config = dict(
    n_layer=12,
    d_model=224,
    n_head=4,
    n_kv_head=4,
    head_dim=64,
    d_mlp=448,
    vocab_size=2048,
    activation='swiglu',
    norm='rmsnorm',
    norm_place='pre',
    norm_eps=1e-06,
    positions='learned',
    qk_norm=False,
    attn_scale=0.125,
    bias='none',
    tie_embeddings=False,
    parallel_block=False,
    extras=['capped logits'],
    init='normal',
    init_std_qkv=0.0308,
    init_std_o=0.0,
    init_std_up=0.0308,
    init_std_down=0.0,
    optimizer='adam_variant',
    lr=0.00134,
    lr_mult_qkv=0.4,
    beta1=0.95,
    beta2=0.98,
    lr_head=0.00747,
    grad_clip=2.0,
    warmup_steps=225,
    schedule='wsd',
    decay_fraction=0.588,
    decay_shape='linear',
    final_lr_fraction=0.0,
    batch_tokens=32768,
    seq_len=1024,
    doc_mask=True,
    train_tokens=148000000,
    steps=4517,
    dataset='wikipedia_en',
)
MLP neurons of a small language model. Each row is named by its layer, matrix (down: output weights) and neuron, and shows model dimensions 64-191. Each number is 500 + 40 x the weight over its row's rms, rounded and kept within 0 to 999. Numbers have three digits each. A neuron's up and down rows have the sign that makes its largest values positive.
A block is one neuron, or neurons of one layer that tend to fire together. After each block is what it responds to, as a language model described it from the Wikipedia text at the highest values.

L3.down93:533560503528444493469549530428587486471480505516515492488416495512556548433507512503542540491552507528503528550530513511515487461474544516448534518443536537523464492503528505573603518557534431486505443582542524514483469551538488472517504525516486527469522507507494503456552477492537441521508497509457505530461579444430460542594510517597495397486468437582495506586451509435450453491454
L3.down95:511468501463595475486475441578467475531540504512474430480525499467481488505448510520497487507453474533528493514416521495486517539467502500597458509459517452455574515470477464567456487438598501521470468503449517508602492513491477462534509514540429482444471492506553542516517544472424467455506526496456450448523447516493540572519454523555526478452525516466531542543574493513472480493491
L3.down103:478495468471461365554485466453421471484470389419490520489582531497532449483517446461488500505570432568575518495472436525498462521470473502497461490485513541599470432514510473508547510444519471530522553459457502522519483555449493490529542454547500545512488471468569468506536566529503563516512506510518516595516538487471557485444497519520463474468566527527494531622457504449461554515575
L3.down239:479414575559535447495440489547498476531510462514482494492533552517526504490509523476487467508544574533553599430493534505499539505442496499510558542471506500520543497468531509495500495536496503538525506451522512533587463558456548545528562489537492462438494529476569531523519539531477470491534469503530615433515531542530529461501462558455471524399582501445404460518573525428469535495521
L3.down273:541507452543548442555506513500489573586429492532489559448491450566600491506509467530430540485497505557500516479516536530491524474453426540551500550541507517495527526534491469515506525465485483570490492454502540557441475541571486513548479454548505473545469506483613526469514535522538518528426515423432504465515484525473405482607523542554477550485496549510421563536468522538535539466538
L3.down281:517465457576488434542417576551469534457509484548529413494553519513515488587513528504534439467576472492410457493553473536423474504503517539483412526513519491531556419507580517549512474538484443520495526471491536550475489544562488491529539491541466483473474555496512512478520496546446481462494513544441488597471528421493503499530429499451498485507509475443524551526526505575500492494531
L3.down318:532501485518530494516453514584436523537420415423551446532521521539477411398516448457517488466414519555484446496464457522494461534500426471531411496466462548524538519515486454527525515564613518533518554512456588563589500503492513475452529487489507540495504464477544497507513506544526554460474510526540557554526527548517486533511462472478498514556551520531460518566496558447538571466519
L3.down412:466491447480539435551538564545468539462465417554441492497516451467486543514496477498501431463459451536517502468486527537525475526514471436499494583558521524471534502474554494508494496540516487543487484457483405569592545565436488446480472495527523454479527487475568473495517511479551537524529480521446506448523505508505516539500483502479539502480498454499472453475454424461547550584557
Responds to: The word "and" joining the last item of a list or pair, as in cause, treatment and prevention; also heading and equation separators like = and ==.

L2.down156:492498462481430490456602561542510487514425520510563451466487462528435513461529521451580518498477427465367441491541439535519434477474505481539432515473482468505544508450487399471492483475502524488550493500483480501455538500496534542487487513431524601548482471544477472436480524509518524432548492482408560477565476548494532444420498510497466532561425450527533509529538489512493524539542
L2.down206:540574458486510470481506403452445516597472479496525489546472495473538473526491538515546506537491457571490503482521538424402529487531550533470498424494524546493540489520491487540504492457507456492528462458470505547419428457483517498460531527509529489498488488510536491493488515469478493482445518470491528512539481486487508397488543552508441505497417595465522480466543518563476527517535
L2.down219:498537412511478439539583477448559389440498499437484549527479466514496535561554544484416561541425459544446504522468474557398496501413563518467488484492480503394458529453490517492488447470365510515499489493436490442476463524500462488538436460496480498555489468483534501468483535540511542531542500495556491521534452539565500467481482439492487471510483471474487510485490446495447503518428
L2.down243:532510408418446505497529493517472575507456487454493487464485462552541559458507492472536547479539488525484499476511414514529479530483478481462492500515569530444555500483504520455493501556456487459456445521438475454530533498458562568557419505565564547473490509503570505512553480530512504469428535531439539496469492457493501463410528527488507521448456446449501488526553464532409563536539
L2.down291:446441525523492487487527544533507470519474553464517477504485532565487420454526468463469481535464492520434482456598434521488532451505556517509325542434481483459500488467499472470492492548577417455517508530450502520521541540576527418539501481501543555454510541487487496502536511496539472582486483479457502546552471479502516557534540557448497516507477458551509492431418395490532451512459
L2.down353:464512535551553550469544495462516459506516490475548576460547474474505448497523507536507431471481477518500494513476573484483470490515503535532522450485510540486445545515475531443483494410436539469539487495438489550526462449454521560590479411484496507540427523530580513508552442530497521430484480485583491568531503507522463511479529476484468468483472500509490444515474514416574471531533
L2.down372:546522515535519488499514543526444498563500509522516561555526561457508489492422518418543398559546570529513547428504499525449512500395442518481512513535507492566426525467516531508496526494472521519531520531476479515464543470521518481563573483484460507455467479487504521594585519567508528481465507486496485545517469542492487408517477534492496473488508546522505517524476559546455485494420
L2.down412:453510516465534551479549502408510490543515475451554485579527497522479444501477476541491510479572496494503491408475508491451476487451549503478414521504442515492448531504519542446510509474455486503530511437503451538494498485493461660523461498477482543479472429526521499517472463460479477432514465539467609500491520532582465461490487502465471484543495526489439520476540544544432547508558
Responds to: Pieces inside split words, chiefly the -ology ending of field names (Geology, Etymology, Technology) and a lone word-initial p opening position, portion, power; occasionally = in equations.

L2.down12:480495646509498560514506526528466582532517405533574468402472535532503545521438578518506552490456480536542509532578493551461459489504538486528515475533499432526482440504399419480489488515605469525499516481418483468499502514487569500477510502512510501488507470579539489461506446502531542568519469478456508476474510489482464478501525543462526582519523508579486498523469509500519544398548
L2.down45:484484527563475539497499536416517543518560490551513504432498503472495404591440507484547518514534523503528550536496375527475516468529507439485463492459471538465493494508456515507504487462480500505556513488514520516518466438521506492500530505548571470529509485524565518482545457494385516453436518466488516465528474505439540401518498513545503508543509504428427475514592488418475543529472
L2.down160:564563563543467576493530519558480486562555532491566420480506515446510508480510564563497436480528599476489518560532501530484476489515440503468554455414481501534470443542409527536541511465463506501511418501535555501478578514554545471486526518499524515444489427543421461476522506551515521454452497521581471603464534516558479461575535518534518533512545553550425438537532501498514470547511
L2.down241:513574527571421501542508493538428561516510544556584511568504564472578509466513539504471477481498597519568526542606509564533488461514486477464505485562462485552441487524426515517475540533472540491518402465512519490543534537483512502465547526482507478454532549489441468565518536452500545566457535511535522495507489505479496506472529549523549534504485540522383510527531546474564517532505
L2.down265:491483521520553464526547439547452439432529559519466503491472472515496507428526550488525499541512439549518484485481534482486498531511541569528500499483586498505556527521513534512514501440501546513436526551539550474574519544471454519515486481516492470451524474541544447562413465559481554521495507505538502552502463509511468511486528515415541478472516497482488496518506483457583503565556
L2.down312:526536544593495553535482548519507432583465507511520535529481540497500509505470563489445517464502490519498488536538491529445545503473495475503460488552556511523502459546475512504538509481527518500550487502563459445440484518494522534463481490501532527424559458519427430501440473530472580524461460448497535521567625506451454513548514547513509470451490494440395489519502554455567512530494
L2.down403:420497555559546573508520523547482502590533474542499505571490564463556464538505539496521478495483503501597522520477471494433471516529485408499502422529517481389482507458495516505528500515433535449496403568530471427481528526494510507464448434500498455434464487528484486481463510580425500485417521514460520527518492607466435489476524451542523509556496524464480456546632514520516479562493
L2.down407:568488457496542530478531482484452526524500547558463491555462446455505448514478527541493438523487587507467489566432528530414486506473460491527481512465496468500525462469503497486480493434480481469559469429596507540538536412474502482487427554535425558527560478527480516578484533543562486481503501555465489557558522522426472476494525523542445465433447521484494631466496567463527543524441
Responds to: The word County after a place name (Pima County, Notts County), plus other pieces of place or country names such as United, North, Aust(ria), Russ(ia), plus endings like own and ound.

L2.down10:471512493515517490502530476492499456497516512466533426513498503446423429485463493462532526471543489507485513479462504533451494514538542534525505429538560510444599461497491524533487439505524470420552493551507518510479496484546437521470489450433521432552501483452561488488451473479420440530521503547428411531523526514487503439501498502471461525492401526503446514506527515541443536567442
L2.down14:481434512456507521510482542510491531566519556498507458514435485523530517508491499438580530518440465412475484515533549453559489510503542495571456507494504401444562529482458537489422515412558475513521489491445535419495444436548489485461505485424534516527491524503505511494478496487380446435484550451452420507506430485491512547519539503500477538532429519486560534471596554502504533491429
L2.down64:592548448522530496455510471506520494542478443537490562466552490503484480537478449503442467551498526457527513555465513473540421481511393476536457501465464548482507503552473547455541491462450501556507522554462578518535477432504453541501476446485551485504464505392509447472516484564462468474477547474590495493492502520476529468572560507477516439521457498529470501536525557451492572475480
L2.down67:517497444406574468479580489517422417544547515482520390463478491443482496483432491515478450472452411599481482479515558469497556477576491551495505467515546517503440530469534499517505523491491448504528508501591421422450474495492473531549469483447503485470560432566438460476433568516443533518614479475492498531466590504509446457447469500514506523480498466507518518416544456495444556520460
L2.down135:475475534536556513536512522493511442484492543446509467470515488504545495484498423454573493524490486511510493455571516558557522495528492463512427521583475491446412520505515555480511485508553519483517508539517524486508478468452455455489506565453482488467493521512526507479489471522498521470499487453469445536450492472566506482599459540494491545547435529511522531552415540484536520477430
L2.down140:539477528496516487515571531459517499542549547493459522477502523502476486444512499513448548439509518433507526406402494501483485519534459503556502513521514584462441516514422538543536529567561476497510585514468528521468417530544498553458505491464506567533496521426452483476556462492566479567462491500452465480467552524532430482461479523508536458554551440495489532527503553490366508460487
L2.down181:524437571438521455529466480547454518583487522489490492523543501522489423486470487523452453508488451494492404468549566551475469462522532521464508433537497492463453537495454552518509493456497466562484527538506468487478475480503554488522553547480477489557548497542484507514430491510524544413545506487459512517471535547459496419511538531499445495483512558434507575520531494488481565538507
L2.down226:568536552445518463495526559544508467573500475532475499560536454514531537454453491483441451472470432493473414534486554493508427520512474493486518370466508447476489494468567528499568453432460492480481514489518491433493526487489488575451447478472527534543499571487434475474487560489478471469540505505526482545459527504491505479493480479524511458440474502574502597461622476498472507502474
Responds to: Diacritic letters inside foreign names and words (ý, å, ă, ç), plus word-piece fragments such as j in injury, ible, rec.

L3.down34:457495564547493448468484477541478472505477487529508529453551534505489503506469467525509495515568549511551443498428525452519476506461412520512517469554456507516464498514527440545508480450485483478468460461495432557520500517493517439545553463491485478480525465408603547524495471429448515473438540539549507568448508501538525494479495480460477584516465488580479514579426481407517481499602
L3.down203:465409576530535453578519464522519428515513426476508559487500561484494500585456475506511542538479488561503563554430508495554528506411517514485483469549393485516507479506498499470545548483501513519499522437522451458483507554461512527495490492512509501470567543450567517518457503439550485478484512535437533504538564427523510553478543490518518534524450483513553474483475514514552477509531
L3.down283:503478507494559519501471476507474528529492450563505509441512499546522460512517510498519455523515490446531491537438511527492490515440570475594534513506495528523541454462454524416461484560523459501505512440549459585536491483503526573479482527423581512511589492537485484447619496538443504510412510581520527442524484513486525520453424481489535571507458486519494554430476523480510461480480
L3.down301:464589511558514480525494598576615477463546439555538438570521459494427475511555454527430479481467515486496499519493544490510546484493499463522493392511529515480502586575480481498562492451530499466485532510436475558482538453511528509531584518481525464474408510457492489558509469569429503474449490536556463477549494482517520511426509531451518460604436461498497448495538498537551519528474
L3.down333:480563592442447515421512490488552510500435416512489492486523581473521552426554516492497497540481471460513522547493568492581410508458523484437446445514428502492542476505463488451469478446560503505476479546542546478495513524488530515488510528417509537469441551533462430484584531512454492480477523535545500520480524464557502497540485526488508490516517495503437447507529483507500474532398
L3.down375:504513327510533472520434501497510503496589520594523455443528543510512534475532584548463476430486482511447468522544498550563522543534432545473469501587533481514447561479397449486439546491455493516525447497478545522493530509512491468462478488458523468494454473425457482503390457515415547499528501472537480480455496520446535493504493519499491420456457500463456555513479497483544519464517
L3.down380:446500512488586543553454439491448498489512501522490515437488523525525495467461499507486502552462568561493510462513498522539419487469436455528437457552447505444493538577524517425560497500501476452474478519515501520439527555469537509534518527519513424558511594548541535518513487498480508469411541482515423453415578507515557542518524459514489573541444496559531524510497440493531513515488
L3.down399:470528455466446491482512491507507499497501481556487424516469550538553445444473538526534498500500547426504547474452513485545500483555459415451485493529430501423511528544474412441401526545457532509493432491418511463547594463503481508507501512479560482487453530508527547497499489425479559506432479455537535468492544540495407534528496526541486461515513507490499474496537484620444469560474
Responds to: Final suffix pieces that complete multi-token nouns, such as -ations, -ities, -ies, -ists (mutations, hostilities, atheists), plus the adverb also after is/are/can.

L3.down20:553448419438471465531507400476526499490546445525551536389516449479496487537488455462472520561556498426443457474500442472546540505514517506429425467531422473434551497528574565529448517423528477499511560493488513486480497502478539510463486441539534535592519469481518544517510520443378614484476501516539468499498491490492490482537485510555519523513560467466473535482577419501521494480510
L3.down29:538460430513495548509520477539536509532500539509440560467504473511479559495494505456517523506477563473468476491491556569430484474452489412450514542507479534550472472527514521507529478503561454455512557570446485484471565464521504412514468449514453486506585499512528530499432489490510603471542488487480491455461401532536483498566537490525506496492531473501521457461508586471503450534503
L3.down73:461475516464464530452531473504586520518524527519520444499458572567532433484487511539453515531492519442527445407414557446447601572495467412555486385551439500567497559492503514509486491516504537488474461561438489497543581447474484544583537483425551478504468533555489549525493432491475537476515507461482501485511489517514504488491491524529486455585485518529543536586556476545495512453513
L3.down174:502491497474435459575517570410539484471486491478475539465521473457548444428505543606495518453385459484539470487539474452494492516440533524586511444524476495501582534420463459529454475494516503462516431554527439496490500518554524509453497478502450449476490545486514513467466484552502572490498470518521555503434483475527508611484564473569490466491445524479483492507438482492466532511450
L3.down291:554466446549460570512554443554469536514487526556512478440469478512542498524537529499531483481461550352453494462568554468470466508463471483511502513548494440552437470499476525456515484476519488565531546492424548488491551484513504549513471495515529518523544480527507485514482416615492594500531498489508513507512515508515475487455503475540519505510472489545492425546518604536489485532464
L3.down310:539547547390480435481563491504523473555504446500517517535640526512481439516445478533483483532478444527512541527514498497432522459531464465484495428484502487472496521489462531457456515436550450535511538515474458542477586534484550495498504411533503474406548536520535512542455455477521586482561497462500528508463522502471565477585519518503521530504505537436444553446564533556470511396467
L3.down413:554449565489545550509514514527541500572493528487505452428534481462441476555512490528560491588517471521473487443545521466549597468517487517497468499499453570470460548487561455501530531550472522467540535535521425464499512507526479487514505523551577493468480458527502560463515486473506432468593507472478505454437478401532514493476496526463490532518550451498526461495573539487500583474531
L3.down421:521525571506491456497506498473510520539520463463500535484525545437508471443462559502501509522499467590511565505541483555493568537460457504484491460511468464522453489536427470453514487502475469490579452481548509450547528516435586556518536508418541577511444520501590503496443457524458506450585507424530528496509519530509512483505560556530438471436561516519469481516599506505450521519462
Responds to: Word-ending pieces that complete a split word, often plural suffixes (-ers, -les, -ics, -ations, -ities), plus ü in Zürich/Fraumünster.

L9.down398:512478510452518535428462489439503434487491517492522531449504496472537566464473438516485477485500484542515483505500459477513582496461529611435509557439451493550514515449460559510528533501538538454482549483518504515483446438534521499415444479491491503526492513454525429513519549449538542495477554435549458452507484508476534485404510523554515536482493485537472473547449529495420506558528
Responds to: Word-piece tokens inside proper names, often Spanish or other foreign ones with accents, right after the first letter or syllable, as in G-on-zález, Pé-re-z, C-é-sar, plus occasional common words (associ-ated, de-g-ree).

L9.down124:542538531512522501504474435552484571431553529438545500465479535523468541456580539451482445520521515471475501569479549501510491536477513522478547464548440449504484529494572484534471471500483486567478600467462454466501496462460541458440573480513450441502483501527455451468511501510514458504444410506474540469519571507513552457489543488563510553481475439486518524431599533521556503509496
Responds to: Two groups: word-internal pieces after a prefix, such as c in in-c-rease, pre-c-inct, con-c-ert, or ig in or-ig-in; and clause-starting which, where, it after a comma or period.

L2.down9:514415526560524504509468494600571485533443475544542508455467455588540558476467444462523463535406418562467572527597497557547503485535526531531485475548502512464527505448543446470512589540493498500479491454489519515532477480515444415500521537504537480440456527496501484481520481570493406435472499473457500503467478463512550474575510515506516488428482505521521485484465493497487452434514
L2.down79:505525514511476510491514531463467516495520468665481492522540557514519465549501524470493539432561529518510527477586535532434502506429476447502504496507475458569451489583536524466522474520530530524535540480443450526522573554524521547522455451587485417507438502518510442437473424574472538523413463531490522429453456454535463455506503504461470498534519472517483531513500500544460446520449
L2.down105:585545407489500556430567521552473417546462513567552532466504529484496465534527531528521541547533509522497484503564502465427518525589482567515458517477537545484491508478474483576563507457471548512527443551505520453483479472561454525452529474445466500509435481515464461467511550601516501504481522408545521494510527555473434481557480482454495446485464473514485526528540483521512492518370
L2.down142:538505475438465458495502537491518517526565484568533473478492515490543543542522491529508494473535510501524563505445524468495490550463489506517577568511470499533470534526540480512517552505484467436470505537471454539511492523527471498496465514605467506443453497503508443459526514435351435434418460475609477507473506435492496443502478421472480540486574445540470441511478462476511415469432
L2.down179:484593475514482453571503501518488425444531522424455439468459516447426470502531469543482477560509481417467537487487408498476481569504510449456512530434550475522446505525504523447489509564568382533470491467554553447468479515453545517473421480525459538529516515582500527462527494535464589511580518513458471478497508536422512468452516526508525528517482528503510418567524493570439489496490
L2.down364:495522496497519581495457521428484504434427498447515563435521422533566503522528539501517505494584472545473483459498473511475431501499504557421448575473488491552529540478504477479553484442540461498494435531523551577448510490563515457500506491494505503447465541497482472504532504487491486498498479511499474519454489558490494483550501447560472504515496472560569546536439453498527545515408
L2.down389:421549515596469555484464480503529506483492477451438464510467487525529540526509545559502426432477427557487480525486551456439446531546444525514489521489472507499528473499487529549496515519521512528481498449463594475546499549483520491523460500462470543471442538581439527532465471545515479413528484494514494521513523430493489569460444479518496570487494491506460503478476385476454505513539
L2.down444:544552478539504508580505481522530505489500490526537516501526498491465445500529469410401507481552487541429463475528569489508552506532464477499494491495569555507510559573492460519453527546450453498495576499528541522451528522555459525403535450558509489612496445555486481422387452559462536494511514537506527496503459439462493491511542486523467504537527512456530477601495429531446507448456
Responds to: Mostly "or", "and" or "&" linking a second alternative in technical or list text, plus scattered mid-word pieces like "ric", "York", "House".

L9.down12:566496498479441560425548501531438497417493498478516586494513462556526499520538541499423477557524503500533543560459523469408476555575505458575510543448526566543523554529565437503550525545473552518527489510468504523550546497508474466489471455545507505440523509514513449575577447479578527506534464433543525517512503573460552528577477483564422458571470499536487527495418549476495581500548
Responds to: Interior word pieces of split words, mainly "id" in "individual", also "orig-in", "Calif-orn-ia"; plus unit tokens after numbers like "years", "°", ".".

L2.down0:470464546552460566543532451485512524491479510482468550526407533510444522497557491490515488505520496431454505517434459519511531469401559512508539474516501475523467496486516581535509501473436473585427483470512481428537418455447531527492494492518478524483523464600544526495468508533422508499392523463496524471462523584415488477507477505522474511392466538502492452532524451446513461494518
L2.down106:468457559563436470594511514431469514548426442541481483482453514528462529552540492455428535510542469459510505482507419512511434468407544533453556459535453476455490519549589462555550542527500440471508536430582443454521401486516470482469471531553410531498465471514505504470543494468460530501439520492536481585472554470516500492533542562513489485516462525472534511516553482540494463496501
L2.down109:450579432560465547495459467465484542552458502483528575504546488517497458519511454526548468468472512493525520539425515513408450495518468454390444475509545477482434488490534485531498531403424532477465477490412502528473548511460467512441526530570487421574517541480522498582569510559501468488398516519575518556537467526474475430499511505457467485533525493464499603478530533488511484549541
L2.down119:539449537534549483492459478517491518519466508590481520546496538448458570536515513493470483507542576368490489592578527490526486526467459532514505543540527417515487439460497541579494461480480418528484450481494454407440533453468438574456477472462522495528512497448492501483481512566525437525451509554505481426520557512488512527486499451455505474497544527479512538456431507480523459507474
L2.down121:446488530537536487538453498519509461523559520498490464487454492520474521506484420440528434498484509517514520524436480538413502516540497416490510524484522492522563544454470416500562560492478516449467464558448523495531528512485514490422527517564525505492541541506555556513558491423556445518521522511412493528521435490461458473459434476511511496495541559499517493480455552489477454489461
L2.down210:563507492533467420510422556513503476511510492537519514546589487537514440533493444549533496547433463533543465523566615505505535461514456507512520528464548502553425458505465491476520517498491542518530488506491571554530465460479538550523500453463534535443494497480437502543520454415552398477535482457512513493514512512521540478517419482510510495459542509522555530514570505416534475546532
L2.down381:523439474563464544511486489543495529474506529526504516448480474551515476536437475491501479531454436489526511552574534496470522428599466493406511529477535548455465427514522456566384506400461495500523494477472457478409540474477472458580493480554512471451499473420515514436519508446415558461530501458465532481456507460542472436468548468470509570537511515478491508541536440454510489502542
L2.down413:443432486535458529523468471505480541537530480504454455562438529533533523497489462427484442539465474401527467553512494507492515430523438513453540463506513507437457525432526528469537537524469505461435502487457494519531434432499454454519468457451533513536484564456443510532468492493508442490492530467508442424510490462419549446515473485478534482526549559514498517520444540493531380402484
Responds to: Modal verbs like may and can right after a subject noun phrase, and first pieces of split words, such as am(ount), rec(reational), may(or).

L9.down96:502507548523499515580458475532540480474520549438574462479505516547559499472577436482480516506465417457507468442489494441529472438477491482500470498513504533480453485567517453492423449403555532563490509518559503586373502477432564493408507530508498456535502518489482462582446521483466451530460448522502529493464478500506516500567429537476564456504541501458447529513475513507488540587554
Responds to: Fragments continuing a number or word: digits after a decimal point in census statistics (43.9, 19.9), word endings like ology, ol, ated, plus the article a.

L3.down111:526570509451493471526493475453508520557496562508493523457429522460597491415462597447545468534536459554511539581466481460474470534493549503535573480467454488513461598527468547532481521403465514492526566523556512493550482454473538456522550448543480490430512533541529452525424467412479471527466477527504473490498523467556474450510521507441482488495467541495483478463551456460571501539561
L3.down135:527511469507527442545497456496512481491505576549483514463515555503489525482427489436493513522515481548446425506539513482548512484499503557485511449511540533449531525527529457561493501502536527532465533485460507448463500482496472579502518463434495500473517449518517535406503488526504390459485508487503541472550507448454532454504389489452507457559442452535495483477527515481498435551511
L3.down209:509477627550558529474485469530531509471477568493500450487480491588493510538571529553461519517546572436520497501493531517603493487575501518486572510436500523489456457547509584553515495443498505557447514499525411525450577501533530494555555498620493527514512472498545508506462507460526472474507529587481516464509498472517454470561544486508484558496420495469485474533432453415534553413561
L3.down226:544511528485547472513561538552451538524561475523554537487536496472579524531485524416508467552509503529520542600530486520509511521510466487531510436530538451425523561521495572439545473497483580492474483478476484447521531467391518489491485405494537489490510499532463432540487498483410499436502488534429474471493469430505499384535455461509492456514566500482481466525535448521465454491485
L3.down231:497522509501479449421402555545553531548440489484529394479485516553525494545498567507548516459508519499480473533524516517463548486507456464511538491488492489510529458562542559521582505549499533524480455503495488504573557511558528493499614469528420505474435550602437487507558490567481451501414516531583498482437436498501546520497474533465503498538527502494479526464543447448522527546572
L3.down253:535421483533456570450517514456505469527496490457491462625544513485488469478490486517434545538473554446487498496477544557477501516536520527489448477492509528537409484507469535461511500471442535578531564523455523512449550529533516494583469485552505479508475500455500557484480481490454492504578539504486507483520498501472486569460521476439554550577536496512458457474465478449487540537532
L3.down356:501534497430592454524542479524520515508472501557500458537479543509461486539416501452512458505566535518500510479576570549520440532569522518496564435531520462517471481521523559520464482511555477527490454424560470516482506486462500495427500516517471515533508485444445484542460463482494526506461524434536514525529556495504513446536468514454469543540536479490520531493576508536484534524582
L3.down432:567441467507545526453445448559513474493511555447464426490498529495509548440530513470448522510439470460518524510456436526400493531463459457524534465527478465414429484529438471499519520510478522547539453511485450463453551465570445454485516470436551494508453543549478523511492418549453546493517499438569433426433465482508572578499504468486529432500477435509510487469547506460488501450487
Responds to: Mostly the first piece of a split word (ro in roster/roof/robbery, e in eight/elevator, Ph in Phoenix), plus National in sports and politics, and title "=".